From a checkpoint of a small transformer trained on Wikipedia: capped logits.
MLP neurons of a small language model. Each row is named by its layer, matrix (down: output weights) and neuron, and shows model dimensions 160-319. Each number is 128 + 32 x the weight over its row's rms, rounded and kept within 0 to 255. Numbers have three digits each. A neuron's up and down rows have the sign that makes its largest values positive.
A block is one neuron, or neurons of one layer that tend to fire together. Before each block is what it responds to, as a language model described it from the Wikipedia text at the highest values.

Noun-completing suffix pieces. Final word-piece that completes a split abstract noun, mostly -ity and -ation, as in integr|ity, comb|ination, complex|ity, often just before "of".
L2.down33:129123210106074071198123154144174163173168128126141130178098103136113122152115095099132129117134127121106190088074119099144171165127151138200071137112148145192098147147144150125116132101129128144128175142127152111156144159152106138078071165083168124129103129157152109202137099158128102088159135134123135130080120096105102130144150127093116077123138107111137090169143140114167142139093164108110092156149176139098124121141140100106100138189124149119152098129125117156132047168121134
L2.down469:151149122138172074170184141114131139087122158150143153078173162182098173134199049088125093109141121164149100136131107124130158169179164154147179149137098118190156113116133115124116175105132115127149184163146095107098150122108138150104116151149158131166109150108185147129139145129101060206134078098117088128122171166094128141160115121065124159126119092083164156143194069107214154127122091153133092170175133154176069105195151147193151117131152083213072111184127140122102146079121112
L2.down575:064060113090142112096142132111104153106161119137113207132109121102110118118172125082118103166214146145112099122138123069101143114114061123141186136080124179108118128156147148123166147106135139117182091163082157098150190154140092180154083164154119139086146150091174110095158183112149155162146098130108212168165066162168108135112146130141061072116096139144133161133097103144075156109061098118110149156128119136102119066074161173131126118093179168089132191125092143152143161124197116
L2.down679:074159170126109155103106127122133085123123065123133134130143121124112169190129141109130128136125086126103128151091146147085119085165147161154142141156147124151093057115115079162153128126128151136142142146072106098117141175171174191125115085086102163114191167109127097159130138103127112119122100141148105132131137159144061146133151135125062147089108193128122151110164108196140170137168125140067156143099114108170120081097099113159153159136179143101150134113156173113136172132150127

Year final digits. Last two digits of a year after the century piece 19 or 20, especially birth and death dates in biography openings, e.g. 19|66, 20|17.
L3.down66:105086037166111200089079123081100165182123119094096049116164145191076127105148167155085132133062164142089125152151149151128125173174105086124104085148088143171120134086124137101123134120142126142107168144151131121156137145110217088132120068152153171062165147143170143109107101098104106125134167128134073169152128143191150178092123124077163162182147123122066151067087130158168137085090125174126121150148199116080112130130109122212112104136161108115120071150144154076090146126142117
L3.down166:129097100180157117105173145144137092104128138134143079113183057090179142101132116133201083131099050113148099065141124099157117186143123153111083100130097121203149126118122079133158106136062082148116124172133195103118148109137157072143153141163077114098131079067176126135079121145116095074075126134151132103096107158146137126154173128117141179161108143154142113116129088182174169113151108130159175148121212098088067130113155142151150112088086135184143102080110071047124172126124123
L3.down262:126089088217131130161108121096110116134108110127139162119093112170139151137130072158141115078090086159116168101178110167085174113139132151143096154150168146171159133114147076150145167149140164101152121142083120104176082088161132195160110119108117114111138109090229144123114117122084121169140131127090158103107101123166139203080123111123134107115168144142182160182094122138128135139070151062164188130149154166097185106107125109134074096087118159161121140116108077134145162091118157
L3.down300:125171198100106086180200116154127172086167079069149130150153092113105168134114062131175087123110118138109141144072083161084135110125119133131184134113183140082117188104136196147022135128127105168163102115124134151092092130138074168135118112116136105118111123117108087143117135102123128121109134104086166198109126115155156108172125068115111119175126175193125189110139154086119137112113094131105131123150161179154123147107112128166133166180151148106161116149115157134150131165186119
L3.down337:118125060128035160126134156140110121138097123065133113097135128130063132207173187123135172154130097120147116129061152147154183105145171069174098116101119204112132146115123149156142137144165160118143167121135090156140144118071158094147120131132075195142101084144132096111101099130134075137150135169155144115108107217132122154142105129199104091116155112147172079099121174211128050141110112114131128133143186136129129163108155109057123099099123111142168095159154061069082136052138125
L3.down424:154155106189144054167175188147103160082117107139171139159127179109082143156124095098073092145116120118136094126154105123130076090130151193178136114113138150092160095158087149098123144166084110127066107136159124088118055179099105064124129199121106176141097113135108132105139097144148147133107140092112128103143119160169148113128154136127108178126116182132123098145181093081080116080122114130159118159037095099188167155116105058113150157138135122147097159159108167114164128098100115
L3.down642:136158119089086110199115149205102177153087131130087141106160151127094123081108079131079148125155124112143148143127138111220131094129093106153131144169144162160153083217127113079164098100121061126163083093119106104194103181161084161107132143134166139177121151093134110136133137117139166090174151140138155128097117108185136121139163171159147114092107111126108142147104140137101150096133144105157134086107132148118107141175127124133145098102129049137118093237109132147153156191100122
L3.down711:132110162129146131164133150079113109138105118118218143142175102120066138088120159106122144112114103101162161204167134188069114138122101181123131152112165172200118114035139137138105110114123124046095097159154135162106098099165122128126096097101106102169119091167182131155084091146121145107118097123097027088128113135129123102149175104141083142145137107146141145178134158149074132126140105124125106137140060116080125193185072102107165105123136148066103126117149110119118126119094122

Season and table separators. En dashes inside year ranges like 2024–25 or 1926–1994, mostly in sports statistics tables, plus pipes opening or splitting table header rows.
L6.down47:128113171125113152104083050112109099149182103136098156152098163199159096129132124142104121176108125130122073142112130132152132102157115124153066086154128139087182160157152074172126132133134139094143166144116102123135097071061168089150108205163102130160058197166124104121147171141118146134171153094176110183069059120124115110147107165107137197144139179112092178148088146082108137096034091134153127135174115166123117172129067117137137163114192169134058124203122171088130100131169145
L6.down543:213149162125154119117097156111192090140138091076182124146200091170102091153120149168132114127145102062135165111095090152092135155186154108135077165140091076148135216137057087140166051162080127151115131123175087155070152193137155194129085224117109132143125144081098176165148176102137103133140127144074068154078097156124152143117135170121121158121115187125102170126098127096146121122181118123115096120180124091157112115137147124125122107135122167080113097145127152096087148131105118

Year ending before delimiter. Final two digits of a year closing a date or span, especially death years in biography leads like (1898 – 19|67) and 2007–20|09; also last pieces of names in table cells, e.g. Doy|le, Vanhoud|t.
L6.down125:153210145128151133123165159128095139130094108149103147127142114112144143094125071149148093142057135150103077093162139141206118106147120157153100100099142069090089151144092121110115079041098155040090124098129083087149127159156140177125140080162106168173150123119129151118149082125135120123145082177131135179133070141150123146103130115131113147131159151071052174163104103161127114101182174090147051171111096083157152142128134107194172131176164119117119115113155130099102136161112110
L6.down238:136129197155060063079144072060152095116080092091077162048156177099143111132102158134122091174144189170123131087113078085092107144110085137124119100141090111130082137167135138081091121038109177140141132125034118122161113135136095143123117172073158113149110106191143161123131135126160065126146190119183169114176156146126107140120146162146164099166125128201113141160095108086148135129154133166115133157078064143124157108113125147097091115118084085107093155096174083082108141150124124

Infobox list item starts. Fires on the "-" bullet opening a new field line in Wikipedia infobox-style lists (Running time:, Founded:, Length:), and on year starts "20"/"19" in dated lists.
L2.down282:149073098108125142136197123172105200164173128163194134156127097164099077161164090154146098135085081094112147116192147123096125097071101124185106177113099118222142180087148088110094137124150105139168145163130092131136123078072123136148103138132138103081077168121164105130078155092104120134162147076141106080067162142171097104101145141099110059143147129123139147107132057164171060141120129149083187090124073105124113143089140129089144061132165145141143159098136132146118099160179129
L2.down385:101164069144142060153155072207132178161126085116101136115126106117103119146136070187121154162138157162133103124174179124135147118076181138168000160109129119131150130169142139081130151122139126182125121124113141108125133125136123172141154167152138143214111104116158096129113181151116121181095141189150186175120177143166123084130155130177134147077072129149108166180167163172157089103128136092146142066096116139114140082115122124150133123092123110130081104122117125126146113107116079
L2.down408:097126111117121152102153127137099179149125140164158079127142129078089094091113168143155125124131122154155079157104133092088109129076143120232185210125114082187157104178152145177092138089112097140106122096129136098088189103150138135165142147110141136167168178100156090106164158124114132148089161115134116192118196117185137077175153125114094110104105078092061146155175173102108132150114114096062058128135085138121105139100127152068078062095115107110153106117130161186139113122116125
L2.down730:111171118098132150136123124139163102179157101114119108129111090144125135187112111227128139101094102104119103185116162113153173145118080136167052102092109094161160117101087200125069108148156077119152181100155172091086129116127125099119122082177144138106093107120177174172122096114155135140171129175121148113113068137109140130173111101108084170109097064082137128072115227152117119147173110094086114109162128140164123039142104146188157141107086145118157126112142111082157116134097163

Abstract head nouns before "of". Abstract nouns or their closing suffix pieces right after "the", heading a phrase usually continued by "of", e.g. role, concentration, reactivity, use.
L3.down26:085121139173097118182096102148137080160167102126116135119123138182151148162139115131131146127135088151112081158231159125141094151104058142121211129125185135142139171147155116170118160131162154101149120198097098123122126136158164208151082118138145111091117120122170162091100090128147105138138146146112202072108152197143150141086108150132149149090166159140222056107125124139024129210134128077122126090167085147142103144130128182161156139089145104083085124130142123092115106120166211
L3.down70:130148099144128123051145121107149173181152132133099152119179156089147116089181125109087091092136155047145109151109147144093082198128099162148131119120144120101141083081151130122087115127176093145112162153202139144110166093140153130149123133132101062085156090141085190152105128092099129097103114043154138144123101107123121106100110123129119064116183132077115116173122116135077151138048140140154112165093167180095132145132121165149163154185115113132120156153181094120119129116187151
L3.down202:138098064093125156133085091168134082189114151114157112099119098159187084114073116097070219180138141137149136109098110145134111201074176119104067120114115112125097161154140133121193151122082166141110158132149128078187145131128103118116151167117199148132120133098124148135107058156157176102135121129116144115073131134121132137111145115116154125123170151142127102131127114139123148123113153101116138094122155161115128116123131132148086163118152111111173075134158074141180191152131135
L3.down206:117133090100058167127168101126124176126141115191113144134217107098114122118182094124168106115151170068104197134167096131102039134157069110130140115117123166133179132187064161143135111062155158182109074120133117145126187116172077179138136122056158114075077113098115108135144177128151130133167126132172155118167149081170080141105113176101092205156171079197122102170101109185136143119099096154103166097167124147122046163137108175121157121139118186124126139122096136162118115088101101
L3.down459:167114100162125073136146158158107172068188143152118099087121152144112121112130143102126115148130104104085145128211130131094147157127094160132200099102134166112138111117141141097165152118050133081142087117139180128108129198074087121115080059111046107086146064110110117119191143095151098099104129133130124168108092116133148130164137141074128115123186112139170112072084146123082126105122112135062144080093156140144125151062200098129131137140098148097155139158150124148126075146150098
L3.down529:105131046170093085080128122153041137162104173091110112111110124140154114142114109129158128085118110141133146043230143109135148180129154126086094098092145106126135154157152124141144127198131122116157149137112124120118122111138109134198107121168115125135165095154109126079123164093145171112163118134062173142128166113130162166145101106149111121126106136141138115120097074069127129115089104150172133122122255149105100124105098169154151112142094141105111097112114163163100149170163141
L3.down614:078107134070114148125084159126061158119124116119150136124147122121143166095190153051221138097109116129117089096135106117147150123158146144110177213134128099131123123138066111047108047161144097138156143067128133142191143091144123169103087080112080129155092123138166092119113142155071120115121141133043100134119099130167091149145100148119146132161139070094100151094107110182113105145101123149153135112135090151158100119135157140200160105095114126080117169120124118161157159119096114
L3.down729:170106135145146120098099111129161128110104121087129139143107133109096068155172156142165165118119196166103139136129133122163095103023087113183215111160113090091171108113112122194126165139126083170168096146103137137140096130137109163196143147055051129094121128136123123127041108163130185139164184128121150104126066105102099147106136113139132139161151128106116147134200143145181125077111149125089153140108164112145094171134136127114043094085183083108119167107146140117128143111078152

Name-internal continuation tokens. The period after abbreviations before a following name (St. Johns, St. Mirren, No., initials like J.), plus mid-name word pieces (Wilhel-m, Mag-d-alene).
L3.down65:137133071131074189158106152121128130136120150123168100094157158150090163123119127119126093123108150095089150153179111146108192118086166142157092115125049141154123116129159162145142104155173095090111092112133106174103077101106168123089117095135155120175117154134122121140106111063194171132132137145107169189160113153179072127136115120203214128094139146160114124080188132128090127135143127076125112187137123129110186109169098125114069123085095139113159145108129121100182124208176146
L3.down82:134135089173129112093137133147125133102166128194128127178173162145141149155112128156133071101063124077069084155131149130072104155090093107145201132118063149125149135113076141139117138122119133120172146121112142159097186125062109166146133142215115143054096128164133157125096114166071153135138092108163064188120128228164089113108103147125227144118092109186172147110142106130114133152091100113115138138135143136104121111117138123147145052126171137171074168197132117121114139119106114
L3.down103:152092168171081140165096152098171097163136103108142120124099091126079222077090156071068137131164089195164060162145175139120131161101106089154213179120131140077130181122104124124141162159184136126193109113094126180141160176164096155166108070114128112115159104132152166149196112101124159142141110103140137074114109189097117137080146178111135095162135146065135094050144138142135088128159115138080155119190156155078099090177187123113150151103124080063154151168139155150111118176112102
L3.down435:145147026128095130098145137098171111156132150125115114107089111154133139145146132076102058100123064091120113130115136131078119120169160109171186071127110099054165146041099157142106151145101136147101124126093138134174136117127131124172130122075103092086160159171105106167165152145118137134143073151135083151112097173132091137096130142133168150103128131105114072091082104155112092106137122134119176162077191091117104168130109121078128118138104114106185120160124137115115111134075134
L3.down619:116111116106146108141114097112148097124140049117178138093167122144139157115091172091125104138052114137123145164130123101127120104156134129089029114188122133090162135079130143126157105150114103054095146046076086147111174115135143149073144126106107199162085084111101106210096096147127135103124063119117143141186155123055137100128097092037148116125168111131170113049179132127170094121150154076193133097179148155097146112161085108164112152167154058120084097114148117125137094105131198
L3.down624:095088091111115181186178128129121103176118080177168154137104148134138084067135152158121137148118058081133132129108150114113144158104141143145125112145143141155140117101149146117196114127122101123099158129151195153110141136223119166099134120039114161116077093122074116130175112055138134087106123184097137120162119188134122127155116120145137108143087085072094100087147129164129132103175152136209150119113228092147145128105096139151120160148115121157096147126124118134133117146080160
L3.down660:217109167148156095135119127153113217108132193136077099060149156119148131156162145121131072154119115074053148101134142116170165195182120116105200115163099162168097124140132157094152122135156093144144123158110177121084166097099110178120103124156144116151133134167097129105159097122113100158132109137104121111135130109083121181138132123107156153116140096146072137149127115112152081047116130175112130204123059121125146090133188101178089112193087145097119167150128114087106151169064121
L3.down752:104144039098143178085120146147146103103086130135105112151120092143085161187157105102069086123124178142164160133115153053061115145179162072119095124138103126123200166115119147147108172137128152105120130100107143146103159067085151147140077149102178193128154172131157087081189159154120081156118120119112115135093125107114126112161131147198138167094126098073121140113157168123185111109103170154108107139152191079093105118145116127156100083102078166128079152117238114148112086133149106

Year ending digits. Final two-digit piece of a four-digit year after a 19, 18 or 20 piece, often in birth–death dates or citations, e.g. 19'66', 18'42', 20'06'.
L2.down164:084153110130091123132074135147089072144126138169099103135137170065104094130135112147145123133204138157145070168170121121145102081091101099116158159106072121125098149138145171118106124109188105129132137059110138152073127122200142103106105153118172100150238105114115150195141141171138171136143131122178078148154059140159182133135110142059110137119157184096186068143139115137103178176159162112067122135162143147112163069086168203079148155093162128123138115129147169113147094174175143
L2.down324:172119134100161162111122107175113140059100165148168136119105149113140134113090107177121136148183132101133121116165140166158127144151194094091084059131147140088107100147161131174189126164051108122144105138132064153122161105161145081113124156108148113150080094128102177148153119169119166104081112114144149103105133113137114183103095215169159117092124163151180066109123143140080141112146145120117118105153111127114095144143148107195156100076144127186100140118142116117129150102108131
L2.down473:190195121138103127105138131160145117202085152112168137071090162143141193162090133164127072114080164153189180142167160193134100140091087153123096143152124166151146119120153172132125145129162110125100104165155103096077074152103215118106111128149139221146132129127111118144083086066151103165081099134129155113163146118125140165192102052188137084114122102139086112134107108106113168127110101176114132135164113175148119168079159109137115052140120119130101088121111136125157062115131124
L2.down646:190165093091109120139122164162080136148109108114170105143124158149192125190137125157123130128094111088169159159177163140108119088122092162128086147112122081137127097124126132142137092163183136136147157142162139125101114077078100155203128159183126131128118119052170062117130084115112092145122131145171154083141116123110097161119132125190093089089136059155135113125101163158101169141179093153144153176112127127116112176086114108119113153110121087192126193170121127159135122143053164

Year century prefix. First two digits of a four-digit year (20, 19, 18) after a month, "in", or an opening bracket in biographical dates, like December 2022, (1878.
L3.down75:128161057124103107151223129126128158150114158088074084077114126110121136076130120179161132125161136085133095091176126128063169106156124089080169042119135141101100102068115137153096191131129129133121163070124171091088199139077160141132093135092109115100119095155099222069139126115131140100136119132102159147053195123132136086134129169114105109157108091149137089107104131083113108110082172115157180125061177143154103170101147131127126124103149137126116140094204094110115128122104094
L3.down126:125126082141134144149128166134093147111126069165127108132136137149159167147129143121180103144177154089129174177094171079100042107101144098134196149096107119098152057100149163183116095131169172147081175223153156116161124162137185165153191149134091107139136118043108093154154121126149114182120113094136143179114150205119141188143108138141139090115053100182163104158185138171107103197083190077158076070135148140102107180124097115137070171110179123162099109123087140158135174171114154
L3.down302:116109000123098156116129110108131168122161096144138175106140092068161109141103113127138093127169167132118089165146167145127152051110108145115112141102080134110146123093090140129141095121134069107084147064139100129078143137106153153146110132134134109105108164112146125079125149150102174144182095157082131121137115124143155085128138084116172114050122152140122122115097096142122151129139150108135161134094255163130118138120143178137139154165111130141080098159045114130153140164135137
L3.down467:187116139159152122162134123163126155114052191116079145146133114062118157105057156147117193149127134103109152120126145091158139106130160131054115084109133141157111098177139130079094182142138169130137084106064119101127152154086149153103192134126142134116114145108164178133121123104187140142107142151136124090167066121084126105101138150129125130123094094082093075119114138108156076113118108137126200114118159134134105080165096130089044185184111077140092144137119131051088090114055143
L3.down508:107152103121106195136056138166142142147146099132126133127156102120121191102158102132102081156156108164137103175167142124173140138123057100153080143142123140167158151103127123125090108191124082138058133148147122126077114109148120091098114116148152084158103073085107128182130119175108131158105137095104075073130167199133085117145088139154122165056174129147111150103122175159141060145130118136161107119190112137117173103132140118163077140120121079106125134057091184076104157119108080
L3.down569:146145097188082143134178147122126144095137112079094110153083143141176104116127111158152073127078120166096077118161170125136172155094129103111206112145115079099197139145127150124090114121146089156177202175139117123087112115132167176193105102148118050091119118114147120135164182113160135178130123138149160106132050134142146091166111128134110141102105179142162151143138086150102129134086169101113112124176180178128142098143117166140173116116112114079111121107162111115132151158108085
L3.down630:119168191167099105182117135152097133114135144131205042175132130143069107095136104141101086135121115154112057102094074143153117160134152141132238164137130115148103078113180115122159125141169099105095113134094107126140153172092085140107142160148137067120178065180162133141145136207115125161137094095113133129134158128087142047110161168106121147125154226084098138157097099161088112167156157173105117046112000126125136206088111139117096144137115114155153117088153175207103095133091119
L3.down734:101148079152125160149050158127139141139090074104102055140164122184102145141145178147174139114113120129142119167185220166078100121085093082143197131112129123191120140137144157154097152095102119162120099119074191090166122106085151121120145133166084177130099091085143074189118070129152115125128129115137136109069098155089115159133189141136091142119136090119129104127130077032126163148109172120198092133171181123137099138068134148154120160122097151147117129111108118128127162087072147

Compound hyphens, initial W. Hyphens and en-dashes joining compound words (Iran–Contra, all-around, bolt-on), plus word-initial capital W starting names (Waldemar, Wendy, Wolin).
L3.down91:120083198153158124162131154126117076093102136166125159113106127111135111125023126151120135084128093120097142118094188112117118145142112114107126148103140155118121077065143129128137104139126110161188132157160143118124053133135133115144108163189133099126205152125120115133109083175190120145131144128116157132153144178117087091097120102093164129117172104094187153128179134142156122105158126124073145149141068179127094117171090128135081153184092123080133150133158096180163108157115141
L3.down92:130119062119136164143128098155113164145101110095121105129111160112103215173124087126190113142134178141084125116131135102153108115108074180131110183170137175079144191139084151097120101132169089112162097103167115066103155094066109133154135217157183150143094123080134123147129159129090131119155108118124146197130130136123123121107119127177091116127166099146183098105142138120162138093144158119150112175103230171136179095166151118103125136084137218105119099117176114153180136065076115
L3.down172:170090178148141148125153103107099131123124117131105118086125139143154153077140103162102118148118142148102099132178088151167111120151125063153250067122099132104133161137175106131148150123168107145156086112141109091102116073136166171108102101086098052157119106114123095115159117067128157136183126117122122117158143103084066093145148106181146108179131155115153042169072149122145162155129150183050110203171206164139130138164160128125177098186070092137153112078126118169140117130141139
L3.down430:107107190141103124037136111085159090078121132060118128128142140138107101150135136115157100164153069175144112177112112159171170188146093134142137134109043129164152108132118158131117113126119147147131119099171175113111130175085138100117138092160085132127065183098111120102139107169102153168150171113131105147114149156117119139111148138139097131138144142219107129096107113128096127089102093138113112129185062101162130127141124197097163140173086091102127165116091134096075119147123072
L3.down474:125181196110105142075176138158178101087026111082169130178118141135145156098081130135106186135170168127112088118125163128128120106147132125101177088177149169125114139161148135169195143158207156099118161087094200126151088092192102138129089147100086116151142091135121112175131121154119083120121141125160066101123072141125132161118073131093160147135143121153128074123123136133070112091176097161096123165122007133096189121139144101102135092173141125164157095191123158129112143099114139
L3.down495:150085204134152163096124209152119127134160101136089175061131141127179143116128162175090132141142207122127130096064125124160166100164122178190137122167109076121112084194070137126126204095131101118114134107173142104149115127058144135140179139125160142169137107136105162163138127147127193155128084197155144125168116140092132100172142136143077175128114132105076134152204119162110123081115156152081083126065049079105141147169150137161129121158105102137145130148132079137131133127124167
L3.down522:154151157156109111118104099101138122152113110118093182041068160114092081108134098109047084100127126078122161122131135099092102216118132177113134164113083143130152150064152134155127103158120099145057121097067160129175091139145143126090114178102127157136125089090119101126115153114117109123117106166160118111141126099127130101161154158162181096124097123136159151128114117123146084117076098107117160134116158177189116161181164115161065084157105158199150120154194195234120114126109128
L3.down750:167162136126139135161176115121128114089132105133179166114128139136166103118110136132130145122075141146106158181145159154099153160131153059166094102192122129117101154145150035183148085168084110118095193067123171134109119100100154112074151150111142141132093151136149164134164094120178126131068126080099110092148165193179112059142097147132159212144141202167157102175132125128195136118102149108104157149089171091135131142125174119157137131156089045132159175096112050133082095134039110

Noun after article. Abstract nouns right after the, a, an or a possessive, usually followed by of or to, such as lack, need, appearance, focus; also some word-piece fragments.
L6.down489:113095096071087090123069104096088114137174095080160136155085154147133167120095096113169109113172135157159104109117086123171124124140163163105091116180164127175139158127137124100115087142118095109097161121092105101081101120088171149105082097115119115120086114070173134143109151177076080101155164070106159128184117114165130107111122094166149138093137164072116113143060137157159129183162160133146126096120169142156135175114163138104060095110104123171082132138117114131180153100175117
L6.down490:140133131144122185131150140124078222161109106181138110146117142183123140087147126106118100091181143128134159172130087127109101096130102097161073128177126159135081159127123116125114139114065141089135173192162109166133120153122117131139087102189106074145131137079136126148114124138165114146183194146107092153151135082165123128130103177031120091194238116072092110077109144151125074101110103117155066117122115095117120155061135160128141102065123139154199138147117140163125100123137140

Compound and range joiners. Hyphens, en dashes and slashes joining two words or numbers, as in well-known, 5–8 meters, 1890–1974, Iran–Contra, hip-hop/house.
L2.down94:152099150147179198157164096073102131122152109182172152147084138191121178084137128113151115096107123148136152185097130062144099133127136186105250120146111160076098169114090123154139105066134085145103158104096168170136109106098126108162180127146104145212115115123085178217167164150119133105091142113150132129144109114085105124165157132061149147090142114107178130131126136138130128172143165106131088129137087148105147119083108116185079147118144136130114098087112117129114127087115130
L2.down404:133117158103135100153153116150106184179108094170149096149146081151133125147140149104182115100103073133078148079154177044158100143099135136114145166123143127139138161161182121113105089050099068124163143106066148166156128186152125153105177158128151115193174164160099130163160159173122135162124142074132109050154116135169169115117125168091136141108134100041216057128118103151113097116129098155117076204098145093106118155065103110144128146146070111111146159090115116175126099151108150
L2.down615:175099130098084116131154127154118098061084133145122121127158151127129117153118167115131069084175090079109177154124149150176143105159095124146122099134109141119088122122133137133091125122193155092135145157105111200057152132140135163157151130134097175179118204098110082129124180178071164130144136111116102137181160131116174108110127172116170152158168085152177119073149147118124116133149138170141093101065095108102104093102167118210151138138120082163145131170098112095078153112114149
L2.down733:135081163088165199138111130132090107126155104207153205143136151146166187105096113142163151100153103111116104152130086077150125119137092140103255157116147062083108116103126120158118118133138106096110168148131127169125128137136174125111146125114113090142140151146077157180100157179110157069097134095115076111107138107137122124131125122125138119162096139094161141139159133092096133152147124164107135127113134099125158130104111050149086113204189101120130084088112113168145131099100077

Year century digits. The first two digits of a year or century number (19, 18, 20, 15), as in 1966, 1870s, early 19th century, (1989), since 2013.
L6.down215:132170089122090094151145122109129185165095130094094092119148138127122100099130153224124113083110114119091132160128198108103110127095100130130220157140127097123105139098110177172119113126203093108128104118070126111130126142123107141124143103140079104137189011133101049161124169096191167142128154119137103079138202189078183079104121161056093155110058089202144083101096164132127105156068190119208150120119162112157145139154121119135121105116151114115089147116130160141097084159125160
L6.down580:162130125060120106126159096150127080158174101112100125072094099087162182139095117187097112158144105117139122197104158066154125085067164135073185102109096109089152150084134132108071140134122152147130118121168148112125154146103069083113094129098106135122133105122094122083151096090166189066119185087083161167123154096064172134154133090036178174095079146117124096133129083133084143112096148116177130133129147161098113135076148144096154146136161159180111125097105129070094085157094144